Weights of a small GPT-style language model, trained from scratch on English Wikipedia: 9 heads of 64, a variant of Adam for these matrices.
MLP neurons of a small language model. Each row is named by its layer, matrix (up: input weights) and neuron, and shows model dimensions 208-463. Each number is 500 + 50 x the weight over its row's rms, rounded and kept within 0 to 999. Numbers have three digits each.
After each neuron's rows, "fires on" lists the tokens most often at its 100 highest values on Wikipedia text that the model never trained on.

L11.up177:550531453460440495430490585456573493592480460344479512496461469514514544513592461453516551564464536463365567534562487445586551520503503540470456495456431452525554514570428478490552551527587413423459491518453420491548545467554542484541502479482599422574554564585596517464488417469482436526508431525490491491481529504403519567447495473480568450581467635421548495507495480524503442452544597519496465510504534506499521538540468450482536400509610492504512527495511473539573528476483483553486481517418524493438538449511451455454437557492499586439478438451548559476471471542405464494577426510527407512462540545474512491465475506549526376410454467383468513478512511521497490466561480470501398380517473559472550562597425572440436490500534409551428379520469463446504485525466461
fires on: ")", "s", "\"", ",", "'"

L11.up308:533481524610510519544553525536593417496558484516441488478479454497458540513539622605494449448552549463475451504524546470401541495421473582409431490494509469493427542498477558440486494528449450410507472487455465405596531542472453495522404451458464485501340459512517504498547458504541533353475555539502502555585540474495489549478493501496457466472545528512563532537539495509410434528528555522514493476497524552547502479479456445510506565476549510514468497458537501509539573552518520525489465470623512493410469523404642450496327544501455502559469608427557479504411589559535608526476493435479524413469429542416451513495484514477506460530539496508525438570520437464511639463548444496494538526469518482499502474403537518546468528422510556499496447440542517542470512520419486
fires on: ".", "s", " of"

L9.up138:464496486495444493479591476494556507508531490487457479577531520485420467430421419490463515489420601471390526419445490534480529504472526429532452485535476544478376530490529560479554423491373527544464496573516565455646520443459543475497324524477382487460518499614466570410442543540525588524593509392508440496496574550533435419519485496528558566522521476442514436459518507532517484441493545481475440612417525574491497477463476592487542426469532511483426604524466505510583584525479523493433520474478484449380474497488487527536452540560433465471526519417518529546571514491542572473479406451484562470450536487503454561537563459449542503426508519448516458539445440574527422461431516466584575545613573440539567487504451533404559518456463470526571505507474518449524399564439522
fires on: " |", "|", "eg", "=", "("

L2.up647:453508457515516574399465533557564513474488532485484545486576471446589368536553578475402576615504503546527485483526478480478512556552418526499540423482498507545436382456553496515543443529592501538438429545483634436527466577549516547538518476503522506555488521498472486552513494541509505503539498558482401495468463510489551517480468597563449512553492504493527483431508417517559475458467441492543500503512401496517426534517433525524514457384473421534506548466480534436533477410489479539543507485455585495440487496502476545376522417509469480500574423423432509474442555455516445565506444423585422509502501535516542537470533527528510447448514476522481508536525462411561492489407529463440491467394533510585572442435497491575582459424555469480434447590544498521458478471417536
fires on: "La", " All", " Fl", " la", "All", "bot"

L2.up268:451557450601392520531472502504423540399532494489510443555580537542534560399517564592484502502484526600468458492509592505530488452448432541348514506563552491562461533482477451553553551502480446496442585517547494498469434462553539497411378547476617465502489585554476606582422565496478515445491517519500498580508547458453564510499569457441492615468551515467498474580392491491456487499496497467467496583505574448483584439468493421480522462558529422508578546533608515549562539457441462523446526489475504440513502521466453432432491494540535477511506502436505486418467461469503406443507465498601556496473475507512482489459430428572379449464539486404468523432559560507463427492482464518501365372558400530482594447504408634452484425485471474526487524538502514632463549505528384
fires on: ".", "ia", "ice", "di", "ina", ":"

L2.up459:465499601455591540505455618506529493464539435442544569520589416485509464456566527460443499594512535409501618463522469587515536519468463492549468512487565524420483499459507552497521500453542519398428488515496467494587579476479546507495511413571475556558483475511496449596470459412566460422560443481435407518527490436402524501473461559501540526464464441489575546461509442494530535492466424449537540464477574490504481577555559526557585515536526559559512484522416462456542442472504558598607532535426469515510510461444571478446478450477451484471521409576470469547470459461495452527493443475439486483467499417510455479542531538448451454450514451460575465417561516508563503548441586508449543495520596523481522459530478621448504477424398558481592491459388501472470426475544540
fires on: "son", "on", "h", "ch", "ko", "sky"

L2.up609:586545472471462563536534514533464428562560496467432458457487513505352514467546541533577485443463511526517620442546467439485539501486498495498477474579482502432436492444511473456538555465451513509467510523465606520476542519489422469471450470543455469500416422514442558500496464518541522429512520443515502468410489479548524559544445441585547532544486563536478520472552503516498510506570502504396520566479417459524548529464496473557517449530550424424505447546567563456514528454510474526518416484488564437508527475458484434526465572602453477526473474494441472432512514535526481511543485473536529475528448446554476560592478504524522443455467518515566494529610623552463556465466591496559476556473506439469532472507544489548429529556593564574490508488329511536426573433510600
fires on: " exc", " qu", "ris", " pos", "ca", " y"

L2.up412:495500521563588476480629551419598440524521440519376543424482472497579500383501571459539457483446537487401538554547522483542426416505423479583542433494486454468442426459543545555535495535519413487525610502463504494503616587514508532515536439411440478523513389498579599573498495442531569493504486558520428412502536525430626542510454546450495523467447467542374573510511527437546447561531472489439522464572506445569527480464584502550553424610476516476503555538429542437564459501529527512550453524428381473456437475511516575566574598565485476481481456464524503617422596511471445556542442525493475462465588515462510473536484452461538433437493533513511494467553512506534515532496469525513501496502534540482540546531513528604412516525541420572560478524523516533446490492506489
fires on: " York", "s", "2", "t", "co"

L2.up1249:591553418506486571408505489539483533584416471389472481513520493511550387601563548428459423401454533522447566489468487430404493473490611648570514441442485578510518540572568513475552550544433465469495424596486583388487481502434518480506453531437408457593428485512463497548549533552519527494502522483471492570561488413503451468590501494446431524477504492420598482427464492483534473453510475498406433513508509537458514469483393443510467465562541483553530468572451456527534461484477525527478492493488489428401487492508526479454435543534493569461436443538471520495488494468403476488546581423477529479376514490455547553503523549477567460477548513453516436566495431578527538568496502557551474561395445421508539409529524515427440567469471499441446576590486378486433407517547556
fires on: " ph", " pm", "ing", "Ph", "Am", "ym"

L2.up605:497516479439385563545614505479491448456483498537416455528411490497535410554487431540397547459461567506505481500583513514520479528338547570518476493565501530506481445529449527492523497488468534538405542563525518548605576537555592451491457529427432631519477508510460463455502491576489606527591451456520496465494525476440587521568476467483541607512496489479505547505542514632500561507548483486528543485464504479384504494631445493482440501397526481544474526558531534483562466446433569540503565389456397508528427558539498537489418460549450523512581524433441501497519520430555398579592528376496492541498534533513477469538476587494422498457571482474528468501513482510505494534499499473568490471513492365576507464472423469603513542473457523486498498425422407430464446497555497
fires on: " comp", " re", " rel", " qu", " reb"

L2.up1671:550511519527455572471540494568453468476492490459460454482483468472483451511630604499508536499502485517507536514552492506404515425518533535514495530490589493459547476528530477514552407556484551512419477546578465482499616511478573546481440568511469555466472555470497521414485535524435434511337481461582520499555452487472590438522395559476477475568497467475512462502489456545467500469484517437435510528500508407439410488566514547474504543512502610588581415533555444508559454476548568544554437488433502473567467467435374419463511516560436557411440575490545509450510531490433482453570537532567465450390439496489493514458471441553465508492480367519455495504486387499464517536461509546506515479479444526485578455484468546484512427411480407462532499574461523575529489479485555
fires on: "-", " life", " days", " years", " Time", " time"

L2.up872:536469476557455537511591592500528585461557411558442531503587510522498536495540488506523449472481545457450484426542428408477552543509488562480468504452560500451454443549525487495547478518501519463474505491381445432531449441438449508497568519500471468484422394510466488527621460516511593466548418524576531496556513503527453486631607428501447493472492524534534465469551482464480419485505515365483541506455559448461534468515385520538494489435528455502489483542462449429534453566474522488493513540424433527513474491511538455410467516558497514534413455463401464444540465496402487512505573512560423493499508470515577519487575458457550511546509635507502441480530555449488500532535511561492535500477537533603514520502468434436436508515499434494558611523494565528485511444491616
fires on: ")", " ph", " H", "4", "aph", "Ph"

L2.up258:506459494512449565543497504540524494547522514499505519430406391496494476427613440558515502447441499400509512441479548438455492471474526455528475496569530502436470484430491491549500532469541509492494432507564477557550553560421532443458451497408536502466580484485583492456465477500502516454421457475526504462402500459536509557489490557521546534524480490471464493598548531576504559636502488576500468504428571463498463553501545502416518541424503513562514502564514492590535475528567444505541533458429508464516529498466478548486538445617356490481451570555479550441503478582512418486532492452485509449443510454431451469563454466503513425477459442486445480480507529510439451441535561452486506437530502422540561406498535490588541439419458502607549472474525534538530569535527491
fires on: "yl", " del", " Del", " exc", " Rel", " inter"

L9.up122:482578561472481504502513501467498459451566513504459588487443506571514500544451582527538418480398550509481509486459609498478528521488471496490463538542513508503438458495499474583581452517540494518533479538537506451522462551526537420459475494373476521378470447483591453513399506488595444490470438452562450558565517457463554519527441448566515460460473506518513469485468437497575475527561548509580449490480415416567479534557552403477617501506591536521455551534474520498590542579475546503565504526548471400477467434413549430515426516528487549523463562461418455634544477603448424512488491492449589451474513544456409539539513475494456451453477532441547446509506524457433462487518406429452432495500497533497530514522437487531468602482468509597482422481534485545399522480414496
fires on: " was", " is", " led", " also", "s"

L2.up291:566416541487502428560519479537484536514534465451456476503432428515525453449562417512558405468436595533499484492499515557493506495463477461479558508522509491488483434496516478518533461489555516506539438508463419510509598485501533478591533461506489530468513489490515498489537545495555599436433574455503407572455573461440506597540431507486467506447548442525526582576453537450544531460493424447532503500501381389502458492475565570438488469460419530574452414524514430444490502602542448500530401581440462516443506432517554419457424464480495492478491561564464586570515488547435576463611408461533515417369420483495554532405565524559500511511486550462544521415516522500447450431543547473617536464466575501530475483521454516505467449458553427532604442532490394530438522454515463
fires on: "ma", "ge", "n", "ine", "te", "an"

L11.up119:529495505581389500400517483487546504567474484389424505485467558487562571563557460495509494555445553431536530525533468384492478544521601513509389534550453478558567460502464454473550486487496602592475458522458484476432602428510583550483537530447583446524553512536467483528490424501525463422541480625594522458471530450384521421500456522566581485453508522444522527567491437472516454507475561500515500489511463501569494582405472430489526465520490497565527509506492527526559478459406566503472419477478471532426442393430505435386453550467452623590482558456491544525543497581357503530533472461558494460482457478599538529536448531534470462502451493366462510557539416508467495477504572526469466432510535525483538520507440573474499524523472481562452537503463510492433514546466534
fires on: "s", ")", "=", " (", " |", "\""

L2.up1258:529455415400499510618594462475515428493562442478483622505433413540393492495463521599460512612512578424492425476502480527447503421577438507520476554459595475493488524541522491572549475454504483562434467478443552567526533611483508471515489459498571445495558484519542506491531490481488532488506482520502533402498418512515454560591532514561481476425441498501534527540459488507521452594602453492567488499553559377532439605435573504446553472560493460476471585527484495498562498589464559489555483489492455485494460470460447531482483587563469567379564492474427587450421512581534435481455469532500454419441555493430469474573547537579575479506519408475584487407522458424528492568450502459497589552533508459434571501492508562452540493476516477530515407480431487475463488448572461
fires on: "c", "n", "t", "ist", "ig", "s"

L2.up1204:570376553537451436516577510531528463513531517500399573461525508506466497432503473463497578560513549542423553595523559561521519532426509421587517526497464469486394499545473441416509449501435463510485488495521533477498636470461487462465494488519358450518453340559437443495450506474472505449476512447521598477508517501410536495559534535514587524512527467532585564435479466482550547481468520497519442517523493472495458590519542509489374402491515527458464466444565446445547424469587584496546530535400489568472510422497483462465505544505496442505562487474541498515520611486495522518556481574524446452467507471450468484472539477599578460458569475566626459495549494679459477476558531549589603546476512498515506551462483475452498543427435510517595520555452426525441552492443454
fires on: " |", "na", "|", "c", "u"

L2.up522:488472490639423486420505550461410455382589515438534482400384440528530382443521526408473409503537554482472514506533597524478525523551461592464540509563497503464546507451479478603501519509501512498504476505479464475504513454484475508412474544577499409424554475547488504628510583423548531453533457432463522587437453550446533556538596504507526537533478496465564447420467442543566517571544528476374482535525525471494537537492516472510483493512565436496505537502481460503541542571530410499516510472416518430482447561494473431467579432638522465561476455437404530503445529522505464494535570526571466524428445580396440438464527466608428453466578531579451482503496498503467433587464461498532482567439592567464536501471423578595384438479512495485537448543586490559511569548383446
fires on: ".", " %", " in", "\n", " on", " of"

L2.up1336:568470499494504554525471443476417422401530438545390449510457528457476460539490436508521475513512573497427571464565471610551486541535459516601484496514461460446545447481519595474554464490562460459601561548465464536572425502556435496438549523484439581505484471458504574518538591558422535535494490416523588441461540523488578481618578450598526498568454418454462532566482487522506511523576449395492524508444543479424434564565515557449589476494612492503534458563528518520547409463524483464582526486500455522468449496504439518545483497606489469497446473436469442480596524503472570537580535434493481488414504459523373544519445452481479430456487551493464508554496427572483492582470503484599492400510497419448492540508422439601515498543565523561484329503463495478465485542491500
fires on: " Sub", " re", " int", " cast", " rel", " Se"

L9.up193:517552432524544538383501487436526510488656543559496452539468459488494482501444452368474475498468621436459491429541465478478562538511555540411544415533543560491513494519588499557483421515470501514455421543406416539612499549460472541416459537463506525486474438458514532520562484452580419479567437500485521518467514555453462527518486471541546581498550493519471528508428474428598501467424535529543515435427516450458534510490500456459446569469560439519476515448533491421533510544482536518507504530417487438480459471477549409394532540679362446568501494436364465456607457510461453532472424498528558518472524461473554499508518551559515463511509550492486454470418383482494416412452400505546546431481568497425455618527537471517528516521494552484523510441481496497477532575490526
fires on: "=", "."

L2.up1423:504389494537533545517500449478457469479482531456418444414459494454519507465500526624461530606511609478497490486509482499430513398558553489524583491448459528472555445442425537533519510541578441529494529486503504522554583544511479499463578475480491518511503518494544525560471547442410515487522441489514510559508473579422471418530512538496526459515459515542427510541520427499525500545459468474570462477531466524433389490594490597541545468561479568461475512496553541513528431500487469517506544426573525518522553509525528482489553480553525502453484394492522553454477542485491460542521552533491523508469509476473508530520474547504534499421553497561497391509540499437522413497478458496514432345386446495415515579482531535462533548463445432536449499503565473441473581609522418
fires on: ":", " Team", " men", "aro", " they", " team"